{
  "n_layer": 9,
  "d_model": 224,
  "n_head": 7,
  "n_kv_head": 7,
  "head_dim": 32,
  "d_mlp": 448,
  "vocab_size": 2048,
  "activation": "swiglu",
  "norm": "rmsnorm",
  "norm_place": "pre",
  "norm_eps": 1e-05,
  "positions": "rope",
  "rope_base": 100000.0,
  "rope_fraction": 1.0,
  "qk_norm": false,
  "attn_scale": 0.177,
  "bias": "none",
  "tie_embeddings": false,
  "parallel_block": false,
  "init": "uniform",
  "init_std_qkv": 0.0574,
  "init_std_o": 0.0135,
  "init_std_up": 0.0574,
  "init_std_down": 0.0135,
  "optimizer": "muon_variant",
  "lr": 0.0114,
  "lr_mult_o": 4.0,
  "lr_mult_down": 1.5,
  "beta1": 0.95,
  "lr_head": 0.00756,
  "grad_clip": 2.0,
  "warmup_steps": 200,
  "schedule": "wsd",
  "decay_fraction": 1.0,
  "decay_shape": "linear",
  "final_lr_fraction": 0.0,
  "batch_tokens": 32768,
  "seq_len": 1024,
  "doc_mask": true,
  "train_tokens": 236400000,
  "steps": 7215,
  "dataset": "wikipedia_en"
}
MLP neurons of a small language model. Each row is named by its layer, matrix (down: output weights) and neuron, and shows model dimensions 32-223. Each number is 128 + 32 x the weight over its row's rms, rounded and kept within 0 to 255. Numbers have three digits each. A neuron's up and down rows have the sign that makes its largest values positive.
A block is one neuron, or neurons of one layer that tend to fire together. Before each block is what it responds to, as a language model described it from the Wikipedia text at the highest values.

Preposition "of" after nouns
L2.down115:155142146139090104077121092121108082152083126124132138071148179112144207179107140082182097185129144168107201139141185077183126193141137141152101156073116121095128123132120126206098073119128160130121177152136088137143142128106145119123098142162120125128129082161154104149119089153136134087122092142087095122137117160118186143147076151134159129065137143148081137163113132108134154108103121128118136097113123100127202125174118105113162095106124141158088139090169094094114062118139132128163100069107151120142118113099113133106137146203100183045145105073116167127092095090122170130
L2.down119:072140129109100225093114171112121173136169139142133151115183159146179202114170156158124188144086083046099163162132141188122083115123091116132122083156140143128095174149145128154170073108138087119088134128171123045108139151155126110146096081085064111094119153116124123169145164146112151123127155093134128108058147164149154149107098078115113120179131138100132115072113167125118081109147182090127182157231145167083154123158125106193103130159159100089139130120147111137122122059130072089120138117091189118099113132124132120115169094086122156155142142122081156101174115116140103120
L2.down206:130079123138152141068154140088056149102144094094161151087166155113151177159124084121132123135122122075125175149067198104175180149070173160195134131214207071114148047118163077149145093168092159184120166130159097064099117124151125177106107133179095141151118147114151178137138087115091135082106109146143106107147144133125165105131075117101157143154113088121015148140081168138137093132152130115176129108137137131117111110119137133115161104193086123106137135145094147169138154117184128192129130080129110130122116153122160135067144063178086140138083147107107164169120104150124132128
L2.down243:149114120139112139109090139207140069133121064114101148097155095099080208162131061131151153083131097131126141133129124134142148148162143102128088142094147124160142105128093055124129095145131141189152102098160106149161067137148131121139110137138071174158117123117153211129160156142107128136127121113075097095166199139122147171144100130084104104151125157085054072095125133056173095125143165062132152088148069081184049102164083110137096099157080146127174135139125146159130100135169089177144115155092142110089049100148152126127133108166088090133131159119085140105091155126132102126

Partitive "of" after one
L5.down312:175068120118118160050163089103130129134129152140123153165168133140091138119117104169133166070187105139160122103081148170186144160115125137105156135164100133122133124189102086137120143126101087186115147150149042124118135161141111146096072130094124121119097104147137129136144156174138130135084163150095118126107130136119186123112093120189086183133171186055110182128162146185134158198070117051060111130136119137175162137180157076092138093097158110076083194096129129148107145139117137133144148173126129192097145192090103089091092163191070170153140097092122091068096158145134118152

Verb-to-object transition
L4.down21:148175108180144111160162150094129108133158164110094157144124142075130150126104132103120154116161140133138168163103130150132105155135098136182093078181105126168114124060090153128078071112145063109131195158149162085168143091062130176170120125121158140134067120088119158114124178163162122131172196142124157115110160121139114140142119194124100091133186093135106122162164151136119098121167152106175125092086136073163135179104133150144111087161106158116151113140108118167154203123106123100088054158120091166146141148066161072134114146051152087157139149115145108059092149115094123126
L4.down92:163114134161081133181148083106109136123143124150192107147114150158101057128115129110114103145140173159105118130147115097132171155105152171129062114119139114112155140115111164098117076146145109103091164129123147102139161094088141158094136130129164165117163116120114125164122147105139131118123176217166061122115155116140060173152135140134116112112103103085093099216148085156155123142113111119116154134158172164123155162160126059121141094155140181102132119161162162156071174228088181114097157085135062192093111123128070150139100184166121122073101115107152119132093139192179128078
L4.down94:131156184157129133113176081146128104091155110118073110126097107181152091085126163134088142091151113102083136084181090130080143168130088130130167127129114146101186134160164143107088098133080130138175073083189170125130131135094094128131158153149133149087137126170164153104072197127093096133126152134159093107169088111157160146091159099152164126119090095063093110085130129191121138136103118089139175095199125079138150141159139141146165107141218108072126158184129166119066094145136126116110119134056067167091120159122149051144104149225142149127141114108102121129117119091141099160
L4.down99:220093143083140129135130117089188105196104124108054117089136080091081156148148144144175119056052130155116160148126161146137101067188130118135133132113144135133110112143142145148130115144117168112167151143132103180119145097121140134148071139036176112140123147163120156110107120119115121129142133087115074126174173086156184104084090093078121120085167082086146127133144174106082079125163129113103139125135169162110120161089148170145177107055076102062109120089181120183093178178124123113167093128092100172165086118127145105149144035199115101115148170111141133146130090130109166071
L4.down136:138078108117099179125158100107120104132139153178133172152136139149163122055120121188080090134133101108152133094132150150148148098065161210139175147127099164098093093127095072181069105129118133121132164142144154115110131103118168152177152093094151162154112120130139111096082117135155069099126099100132184161183116128146103085144118135201165107151147129136164132165163176082162201095147111123131164147138079065160114125144136066101103159215132137095123143124175134133102137082107208140118164093146158087174063137050135095138116159188161123108115192115108072178141115060101128130
L4.down137:147150111098125125151142134159121143124106091158106074095149179120074051163094194127108125097150139085115082163157096121135125186085088087132137116146115130131088102095097142125124153142169154050153089158146104193128125096166122151111160071163156118096123121156124107081115084208184123142135146144094141114130115138179139177159153106169107136162157109066136158117173128162113095100100117164122091217186111136209102113072146116126122143153126093134098116171120070101084123116152159147117133101153125188152068202129124064168189104108150072156142122115149082144122161124204164148
L4.down147:177088162111120178101148121113126167142119135122142157134090133144127115066187149091095104154109094116119115134095096174083059149119152147150151097098115136147146090098148150147181135133119161117148093110200151107180131188104171145161131143153156101169127128088142142145159144132196171122123127172081133119206181128107096155085165163114194099126138143125121114183153149174155084159081157095157073104128164194121141144154121097124107113096101142101150147105130172114120118082117168144103115105180189094141142167082139115065093136128116164101162103124126086184066158165204104092
L4.down161:132079121125161104141076089135112127126097115096174138126120108165156163167118140153133114091114146143102176062146157194158095159107227094109136132149120118089152118091110155128113084198131061122153160143085134081109149062178142152140148172054114117129109135111125130158141056174148114131115161144114110124075095164128132105141151100094152129138134076145148175154091110161106121125117102144078114103115191183123182089112114122115140095214195162150128148166144115172169175124045142136076118081138086132119180097175169122162130136136102074183188165122061071137130061155113119119
L4.down188:163078153180145096195097121154130158143161127109105092143092132140087119100123107159209198201129105111100183161119062146131109196083154155142158129074117151170127139170128154122125078133116068115112129135169156097190152073069121150116109152138098124096159159114111131199130158120143112131144090077101116118077129104138174128136099117109045067092216086143099117109113147144095140104121127124094158161158109134095111162072125145115135075103150114134106138137130157173088139090127166075053156127144049166107131150124154172077101128174161152149168106084138106099133100134071115106
L4.down223:185110132101195106148129092130094106147128125093146171119170102117150162075150049056148148097069084082129146159111137147049172120198138143110118091152142152143153157167118134164118146125114104118122121138146116144154160125171205129080147162102116152172111103111129160126100126137115141094164102065120121173117152160081197156099072088081164112142152157131118124099119120185121145128108112054160091165119146123106150198151169154090175151143133150106153087125176100105129101158126124103154185134141089136126148169154085120117098174125094140124096134082122154058150165138076133172
L4.down250:143112111159165177170137140131145090109120199123102185114100182167077073152140116139126163132032157107102198120127117104117129092161102116120114130167115109137098106102165170120079061108133105100153130116103098136103100175123141155123133157167166167183159104100123055154154172119136126149103107111129166105110148122120144096085081080112094151144054130121135160137089061137131120126118180170170116093095122118108109083154155121094129155129101094091180125080092131192131117143144157115167146128143191179148093117083133130178164141087139158182093173166147154149119108127133121149
L4.down253:109107140150120079160119143148106142085162117089101115098126132175086040132163144123123143114140133085139133169124103100146164125082107144170053118091156160163124192124083173161084136152078121133158149066127105125155116111102105120155128182179138171182115048128140172128095143136127125145101129150099085118120131175136147143176165132063085188162117058141129147143143085071114112134184136161125072156089144118137145168210082147116135085089128109125117163129103073123106103121137076124144118117189087157145165174107088096107102109123122173039163151143179139080135142057041083113
L4.down297:152113149149090225101111119094156085142161151162112066119124120124133156104150176201172098092176145127091212124157130143204129111153095086194117116073115163151102138134106155144085069162123098146076116174082116175079129111082154076136058110116112132179155125126135083130098139097122140103135067125141151145117101108158125129125147133111171169150208111122108147130077151127115145159133164115110172091066198171156090109116136112141156175206169152168142148113096151183142168088118119121117087126108091116098125132108132142143152148176130132165103144118135096136104138119108121133
L4.down305:143182089141104141160146116120114174087111144086134112157142101166086047166120155208112089096146101156118110133172165111130159098163116115155173054131109131168165084126151142141080062125171170151062138122144153155070116168145091090150136110171137119172133144206130134063140097140120125086106087133087099162117167086136089142142129205158118123110070148095187083124140147065129105117157175168172095162158158163186103129078099074132116114126114196174093068132153167129128149133141126106097120073093136098142103086106083091098150135153161189117146082111119093111166099129141148185
L4.down331:070153158169084127174149085114123091151134165091163086167134160140105038128136162107113124142118117141178116080149156162133135118125171112151121148084105109173069113116094057142179153137180080166129177096148119111174146095135106141118060098105071104192114079103186127093121108152112114070180149127130115116116124172110125157155143092124133152150153102171132147136128082128118134072099130164124136121126144112137114132118134117152039202150128166105091119093084194116116175103148109162150163090086099127067118122113117129107171129147148107150119177099123126108083142102138142165
L4.down335:149107079119113149101167134081072070102161130163097206128128099135146154135077133124139147011190144096159155122060133113116111077129139135147149102196088178167136178133137086151134117125129086145179144111098083124033095083129141166110090094156126113110138086115142135118126130147193106145147158169169081102108146162114188131138112134127107118147134110147110109137142145110114183094146096129166151155134172098140064175142150201167151127091113080105091125165103161121133137133105143202151153117165161177127147102161148130155096110110138070131111112086081123147114105099123176190

Verb word-completion pieces
L2.down168:093141085146146126073194112114146077144088165149082190116115094176133143120116173124131191146148110214127144132168138132097125119138143107083147084161170105095100159082129146127157105103143067118164140161160141130123143122128117154112123126143160150165108132153112206107113147150154176087177132135103115114126171131111165099159148070082126099100101137045110225140134160130152118096121120197142150121091159134124179105143112136170140087114177154130120079117221108144069129132137116195193096086115113097072154132091150091147100149118052119174100149135120155167137102178151169118
L2.down337:144097178166171116096128136134103153154085126160065118110132134096152170113150169118180132134096150082189137094069105074172155092137122084146154145182092084141101137111104076115122086133146147115089158131128081130102131121123090156105123125098100105151135098041093139144049150108124110076150157164193084158144118108132157165165108147096087053114138109077118123136167092167130115158129094113116159094146151099133135182147173166126169113208106094191104082089172052108172202083162132110162123091078163140064144139076066117125114181119125119109102124098132127157160103170140109131
L2.down341:097157144184085130108124144094118152172101186158154157131099136084114092154118173080119185069144157132197172125071127132088134137157081154161086086141149113139113089131159163122159116161170150090126102116076133124107122148104179156086099152133108144144120178073078145191094114105042097104116160178117117053179087122108069124183132125143130096168147119103112120128104191113158174102113103103092172109117087090112163148102163102087107133110108143104143125134165110126119116162116135077077098150115116145139142159146188125099134170161090112088153163091120162106107099198146099186
L2.down446:098183123144107156153203102131066100138119130091094172098105134106106108159100156049180079130104146196109125146178118117147100156120131135104110178126138144088141195115070129152174091139173114167158160165102143124077137179133130127122098119104113154125124167144175174115114202103140156124176108163126126183172109125131162110124125164147087121091086123141103136146158092128204156107121094100126182106094134144129154058131110169151129143130138141120139198123174103084189184115130138171151132082189091185090123139095117148140160124035131119086086117153122122125167121112128140167

Mid-word continuation pieces
L5.down45:152142159140096117105118103162127149162082123124181135115153116119162093165081092107167122136076162123134132150099157119162094096102106090206101143074144140103054129081120156110056089094087097116165095139097109135138108029130142075128063148129097089142146123093171086104071185116116136138162122130145142136123150134164150135118116118087114105132160103105107188158111168119112169129156108063169090142099105111130093141187183095106134136146100108158166183177136084114174159123163151149112113150139169114117140110128160100127129110068149066106160144079173127074109143093119120130

Section-heading word starts
L4.down28:089140124170128133116141141116064135156122067140094145130158094091106116102113118191079140114128064086142148163084089138188080144158181161193112105161105068126118089094148127136097124135118054139090128113158110133161100101174143146178189101148120129151110191116157130154126124092151116080101174125138124081148141167147117130187135118138099153122054140098144089121120095140141063064133181116091121077112103097078072120071129161134198172097159143090090152101092183104157107142154144173047117081092148102069131125077137137087138140112162183171067110163118107151089087093163127141
L4.down42:103106108110118140109109132089165196097165133142112069124149183115144141153142115173125133083108079163087137121049115091120178057117106154120141143169111122175102117100113164132072137114093121126094113126089195139101212157077140117077108138157138151119096107180098166209112117137148165155118153143181131110123141151120155049114143176087168146119082106113159077109115146129136173094099119144113061124172105143087109130094173105139128106118162177125165131134109138122131057179105094142095086151147094152162165148122123063137111165099138147135117116098106107042136180100120177170
L4.down44:101137126146086105112158128146128162157099145105124118144156108110095103105126145098088050148094151190124085093121136153152107170124107102103148083106107116161151122097095085161082131102119165167153087122165145148077077084140139091164089115185149111077120062150168138102169120136133165138185130152111114137177194108119124135129051127127068167152151077106134122113091092106139106123113091161135136092163147161056136120166089112143154097094223152086120137140127149157077184140094159190082110074128072130165084130205101108152125120142195170229148155141148159148129133091137126162
L4.down53:109174152124134155108136126129100082172159101157158126075115188144097142081157135176144143170125133151097112160141127135046166085096085166170101107150100061122077141102111156123109080084176082102121107122157109118154107142089063078109153106114109123107146106122177129088107095150101078146101137117117112124102102175087098156125117142099158188107149115123122176136107155127146173083085061138161173115153117133126184118088144069108078117118137107144142112067140104126065135112095089143144176143157106139117091067135201069143119189102143124053137098055154130106106144155095149131
L4.down115:159115159179075097061134161193176074080170140131115173159091141126170113168145110136114111120172176159137176127133168096201130181087149136123043138153127148084140114117175155117121129130099095123167168119100212158119097125189079120127154142144139103114132127129114119120118146108135146128134135141131170101100022111107108157154116148128090142116161174120097136142104175093100139099115115159189159136203088100139135110169113161161130104165158114129104106077108064080120123096101102106125131101151111183117052135107103138133152195139143128093096151134086112175106085118136133143
L4.down129:130114141115185137133151152079149134124164156151063147115168145104122122118166183064149141114133152161102123138099116100064096150119147093096093138128063114169195116164077089124126179103109083091129162161125124157143092114096144087141089106110158134129140162165171145126164149169179147134163153120112141188124116184065114105168112068144097130149084114125131122095075144133143184177109102183069154156195077116161187175162133106143155134145149126075093181127195130132120110099196100138087086145101164094105107131146148134128136126165133154125132061104111130123163091185142135200
L4.down152:165114129132144135105160166130056131127153088147155145150095138100168151109151102142110184174092104121106162105098108137139114130108145172146019088134153124197220150141065120196122122101134167132144126117131129126134188223092136095136135122187103156181160125112088110129130146154168142151145165157139161166220212101124109175108165131156155136101146113095076110128138169125103116108101177147123120139103115135187119132138129144163118120182162117125135164107110133139126191108110110106108097112136141146155169105142168111104154113148171131185090102089173105143138107110110063150
L4.down172:157100207141072170118147126140138123150135147120087147131097160118120145128174057169166134172085159128118140112161131058156081113131112137149103134185099108096129151142100174161133166114156119140134099095104105127115127175163059125151144110113101135100068141117149110048115148185166133142129158114147104146110188153135112147126145214131135154115179110177147073163156157150084156151100099169162135086193135153156139081110150114111134091114146153166142078080093181127143147100128081094162128116126126127071126173169135110138125161057091111065124065068091158023114117107126129160
L4.down182:157152129144145088115075111127154087178079159110144140132069145124157111189111050171128157113167111111177130164090164117111112097113153134142138177146100119153111196143146164122132145087147104086115124119046133133173171155139153089116115103136122145204127146113150121183125146112089106086115078053104118123085144168087135127143174102181172093098107136168206109146118113115150162151180188085182124086134140125145196168166104178144089126101101162082103109075089131173130114126152109158192090113141154079138183121140149129145148165109107140079121128156151154136118086141107154151
L4.down202:164097080171101179101132131119148160158170102132066117154159104172072093165158156110159127119116195059100168155122097129149130063164123136185066091147142123132119155104162139155119129156136152097160118161157112134114149165133059131162129092102112098125125188068155129086147184168196169098084148187105160123166144128144174139137064174124072145153144107081135144111194098098192078121168133105138116144153143135144113172155112095139181139133171113100125155140119164161123120054136102124154153127112096097105131132155076121164063121101142135127140167139166140136161079082102138065
L4.down214:141134134149135116089088106121167141102115150095140159119130174109135127125123127114146094131110153101121155174051156134093118136144113159076097105133116177121137113173089087127135088132124126125148150099120139122138167098175088148104146200167159120134136088127058147168120181131135146138152152081122128175099150114129148110102076130156139161054117116140188181111158094158043194146161144098089129131085138125138175093086145153129123113095157178179129151172179156152117182073115108142135190099112143147188148105134201126158167107139133151058177134071172126125171146158075137132
L4.down263:138085124156155110130179159155118143112121145136105200092091114074131052133154064096134089148145188128156105208056162085084148135119134131122152097118126113115110103167164078086072140133102111112140171146077100142118163106101116137172167143178105153134138109160129060140161179152149159165137130114148147153142103118111121148124133173152126118146108106113162093132172144079203151153154085129097128115161046156154141103140226073144136124105112074155099099151166150124110116095130164158116144155079102084125136124113122101134075176150132156130222143127053123068125154162116171128
L4.down266:155130119204065115111095130145097102111102168134148127168131159185083096086083076158082154154082116152156139079056087073106124173148118182162098124027065101102109109135152131174135155147121091143153156121204156101151115108111099142223107120096167139109102139150122127124143072185103093159100163117110175145095129136159137133147116131150142158174151108137099065125113132117161192160112083126116168167120131153117108152127116182115133123116133114079148141150078172113142196139174162144165104113060098081133178132144096131142138095120129139087136124118124120089094079106128113163
L4.down314:092158175138086120138063127196173097127139116148066149103100145159078125095112165122138145122110118098144111114092144107110062153137126160079112067074126121113103118129114115093170140146136155194099137104108173066109148123204087161149076100126120140120087166092132138151140127164208117119160148214145105150132167109161121147124103164101107161101102059138137130153163121118148122156183171091085103153055160182221123101137149171128117106089103134199118167124083130147176114162120095167160154135171143153126134123109171119143095109145086134096114159119096189167126124186122103205
L4.down344:133194091101153128155064164113057125163081118097105123131148133128105082122123122163131083084089160141088155112162088163140164103142126097098078114125092115109103155140108100122181091175150156126107168097121092095147099163132147197129101105122093139093151129081154184152133134132178089147151108134061100114124106126169073167095145107105152157139156096082129131148175112110125116067145176159121193100157100133034182086062113135115136122080156142121139140130114123174160150151160163116091171094107191080118143058124136131110071105117139123125121095181169088134108059110102159123
L4.down438:094086171195091099116118115167148118092131120086099165175128101215145089167125133186098124095125131083136113079153111130138078159093168115135079149063133081118099133189170157169168128179114154143169123112053109124084172110178093146174152122129166100159166181152091147174146104140107154155185160096124149129128176121135158130159154128172155162156072131156172167106126150127093098118097097105211153164157105148102137091131157078104137154153195178127153094142154061102157088114134138097097150152113102135158136095118148142165162121128125125166176170117152081143096095116121091127

Partitive "of" and word-pieces
L4.down25:135106080097153125146181153153161127117081125170160116181115132105117136145160117122169177122125051146141123122130086171082138099128137154143094143086148113125097124117124067076119146065198163132090127046144147121100139142136139127096109078137122153125133161200157090131129096138150164133109142131137107131083146109120134138149095149211160099127136152105132150140089140144115118144107124096123205116113146142078107135150094078071137128235161119182082122158129114120085130132055118115126160155151134079064162137141111194071143159113073149096060155114122103112106166163139143167
L4.down61:136225143173151094106177075115051165121142163108194138118147155147138152155109187079174115146137142163139172112160193102152102087105117100179093140090182109109127084120150128155115111133119129158127176125111146092111107110119063168104081111191118138069159121182128149160155136040101139118135110130167094180184127195087147122131178171082118096179138140046176125120100148109119126090148092159120128126130129110152148158095109067127158153112142094157096126120128181157150105103147129109187116163103126147099112089085153129162096114115130110136126121159159094165112166120057109168
L4.down66:072179113138112120138128136142128181124164140111157119100105204113118110183122149087127131109149160122128173161085133120174091143116143067157121146093064099089153127097145075187133120098179139138106111093153146135130115154165068128147115134120115114066097065157144106122119155152122116093122145164143107119137158170110123193144087153144089201145143095086094186120131143134116142127143114135107059158094113192052141138123142172072141161114092174103138167111151103069149021089115146209132106132169108164194129124107136073153103139140153186135144107112121159118099104074115174146
L4.down68:166180112105123143129125113122084130126037130136084138070120105113137110115162147121153135108092108132113145099207116087162135164107086197071075116088137188088127133126094099175137076129189163137109124131134122151154127072089137088119145112130152139100154073147117163083145124124103118111174112165126098133116034156135108089141130115079150161112116166159114140084217132182123149105136130130134132123081139108066166118167105117154121085191156151146138094134196182137083176166136126162125190114078142145149107116144132187105183080187135186132127081164161135121145085089115085099
L4.down76:116183124183138155134136055087158141112144114108128157094093095169082129116110137111076098148031102139165161084201139100141185163113143097113095125022122148189141130113117081139132114158097141135067127136138094100157125135118118172153106155145088134118119126108125094126100108158104139090136135131128179115092049107153099152152180123137113121069133138136115147137164165094115121173201128175089091170120084061174119128196130126142142118181116105116138104156193103138097128121090077106156099127156122132145097127081126119092150101138166098060161145125175124103194145098142127162
L4.down96:122144074145119124060178100140119122112161066177155135108093098092161148156134150082095146130120128123105164057128200113128108156121105177121064133129091085173049103103127133121104112136142108048129161173165163114144123136129153171084162140139114141106204166118072130122120089108182157088098132160191159144121117140165106115122129134049181114146089151156111136078087117109065114139081147125108123089145105172173129123195099083113163143107123111106150113128156138073175161148120115187130110085137139145134115091183200163157176155152122107020145126100135149155152163225144118117
L4.down145:137137169148096143101132116154130107165078120139142110112107096167120114154166113190110110130099125125098115096163142117139148206186063076146122154081127115115174141111149138145152085103137134122128093161124133135157162118022103114115150102163112115115142058140076099126138180103150146077123172098124174112059183084165105205177108132133106107071102187077090118083167142167105160166110135122141148105144175136124107142094140129097189113179198130146146075138205176144124135123141137077138140160178103173100151104139151086111145192165154108183137184141149174118092121076186131066
L4.down156:214103133092162100162098119160121112109128158141171141140155136177153182140124146176136118197064084136170132153119112145126203121125130068099144151096137116161174165094161152117094079115088142098118064159107152104116146154139103127109181097143128172196152117119151059180132117121145092062131112159116118172132073105097152162149077136155114089076102130105120178132118079102182139062125103095185114067104095114112141082185088107140130068134156156088160075133102093145087149137147112156143197132146163097099093164163118121147094104135128143102160150148195139164139137159088115156
L4.down224:165162103174067162122117161168093150150185102162143124101155137106138163095159182122136114184037089118149151078104137156174129114151108143186119147145121114169187167080145152072080128116131181144193162141116076095129155083117097186069142146155103142181126133109106100129124194111131159134111145092098104179095107155070171122137103176075065177115142129085128112116107157125137145201161127166090076107121105076160105162151156154092109103153146111132093122140138192093117112138155157142135138139125151143131044111133120148079123084160076163163157125114085156091066088116108114108
L4.down243:106141139126161087117096107117152137166125105078110136091161158155149132147104118073108104202141093172143085080087093161155033153125165123124114118118171103056098125100087092170168078099170139110172074149153154115091152103115165100083163100147091137165091126114162154191186134168111140125147085151117105169122104134133186171090093138112130127079172099181103168153075123056169069171119186107145074120131082132118096105171162144165080081107175111147108123151147133167118139158125096118140140068112075184132109150110130107169125115170114147130136125122050152134181156066178136155
L4.down251:199171139180102147100125158167133151140101151160135133066140078130103132167117118190178045116139096122136092145155105174178070145102158118174091145101156125092134084153130145174101089174162104170096159174168105143102117142139133100156078147126151143108134067130069123080126070152234138110176101083148133122130066118094117119111112103162094096116155113146092130109142178174103090133108079142141103183129188219132102137063105154117140117174156085107098099090127168112165123143128104139109077112153079083145109135100157077079131141152061150154139120090101111153086118143151146121
L4.down304:114114115105208109055167104029111130145172107122093123120124170114159134145124103096114096172163126057133110048164131114153094089120130124137107137113062157093114133181183108103186140136178135103153165138105199136169108185163169084140075144120115114166180111174095125094079117137068135132143138142089067218144097141122118092117153073111150117153117146144131103120128102102122166134143101113175143152160115137091089164129115111155151117153180105083102104138111105105092127135058146136126116071142092102074142127100138066140126132142112109142165104122104158132130126084111101106
L4.down346:133128137139092140130124149135112091145139189165244175116127164071095138099173175104104129176124136147110113094112172158129129156127108154105136099072113151072154146109164149102123137133179122160105091117106153127104133108159088209139123079150186099141112092125076121123136163165134158196111155184096107163137144095097101132124127155076162131112093128179146090149144106146148071032125163143123165195146109129144103174132106061066097137148038135077101131085130116139102113180129154069154122142098148089119162066117099129102133177167152130167096156151086139146133092138116165150
L4.down395:154142128133122194119111125133085135165104191192078117094112138110137171139135081071121162078104127117133161115179133205133068156160050115091123067177138067100115139123069110127153126157177131136108127128127167148167143134145114089132166134129128135134108118126093105129147132118121088095104101134116123141106098129054102133154105177110132083134107103148178135102118195157188143129223152184098155147178141184065187118085210103127077159093155134152151120106188165141122157112138087096108144177126178128118140081085174115137102189176143175142137130115174120169135111150151156158
L4.down435:165160155134119113186175143136119179116204072078103100135144090130127102178133132135162147187136115152146078181114101118144168117142123183115127164106120090090109173114126109122185154145077070152134161089108132168107152157173057201084148160172142120102152148152132135043090168098150125162142145122165131145095108126094106137100152157174063094129124112157144099158174147118136123162147110114119179112123064166183144103165172096087178116125169137109148100194057120130130123154175137069125149180150128140079112108075131164154104111117152069139128162135092119140152173049081110119
L4.down440:147117100107061119108145158130149175099095105171116095168191099149111135087111160150133116139130165076106093170143107157157078144099182146128062194076122104154157134068081162109109121138163150141163076126124110136119176148137173099136126125099123141142148139114110118137156141112165145174085082174128147161107087082162139100096137154162133136156119069117105170164131108050165187095136122092089147118105113190096105006126124119094068168123113169179091125135118087124170076174188138138151142095142139177195099132125171081100138117146115090113167169175088120075196129118178106139

Split-off word-initial "l"
L2.down63:129099159101118029112125179123102090115149126103147185185081106147101116161157127172140098137111147130121082094138084176140124089111098111140175074118135224149136160174119142122177108076126106098099134104134105128124136164049136128094131109085081110120118119073155209130136103097138109140172112133135069135149113102045127138163149105122124135102090156106165077097110153192043153112139037105120111130165219148107141062140117063103149031128102114108119127126140097163088121093156181169118092117130114136124154168108119107137114144150127121104113121180147104144124151079124163107
L2.down122:124140136124117152146063178154147160162156119138157144166065138145154057104095087153100150115095151114129164120136135130131166078097118088146149076045110134101092124151062154143223106055071130127114130101103104132110152156090135121141084127133095111163173127105123130115086096159153123095167114052152122142176109179141055151097101142191107129086101102168197109090138135112140149129127092151088187114131097135143124125096053130107058125074154181096173100130145151137131199144148190181192156148119089104153117101107137121123141171108145103100128151160175148090086102118102108111
L2.down255:132098138096131171107117178118098145122154116148118123098116128146144128090092155138129161102140147084109159135158110113117117094162126183177150082105147143111165148192163185179195133101078185141116111148169112091115145095099140116088183123118156108182114154153188123107100083147116152166127136054132171067141179170151105153203110183089101134125111108082057130166094110104121157142125139091125177154152105091080165123182154152117084079074105127157118160158100113136128176107093164195124128131154099179119132117097164148111142111131129146045161146102150167099145146201129138164
L2.down383:012105119157172073089148127086166134163152169144070168114121116129170112123188134130143154114147107167120058100124180107171200098130110091116062101121200109107189139122162132134190128115105150095131144113155133087094147114125166137146098135134109105140159082119066139077161128116118146107110171121121149169150102122099143157170150144113149089116211088118144071122167143116170089145122106125175141114106162153133137116169175169092114075107104130089136170076158103110144154169188115112180148140126151099157121154097122145106151159191177106141080113168083141145191159144111129142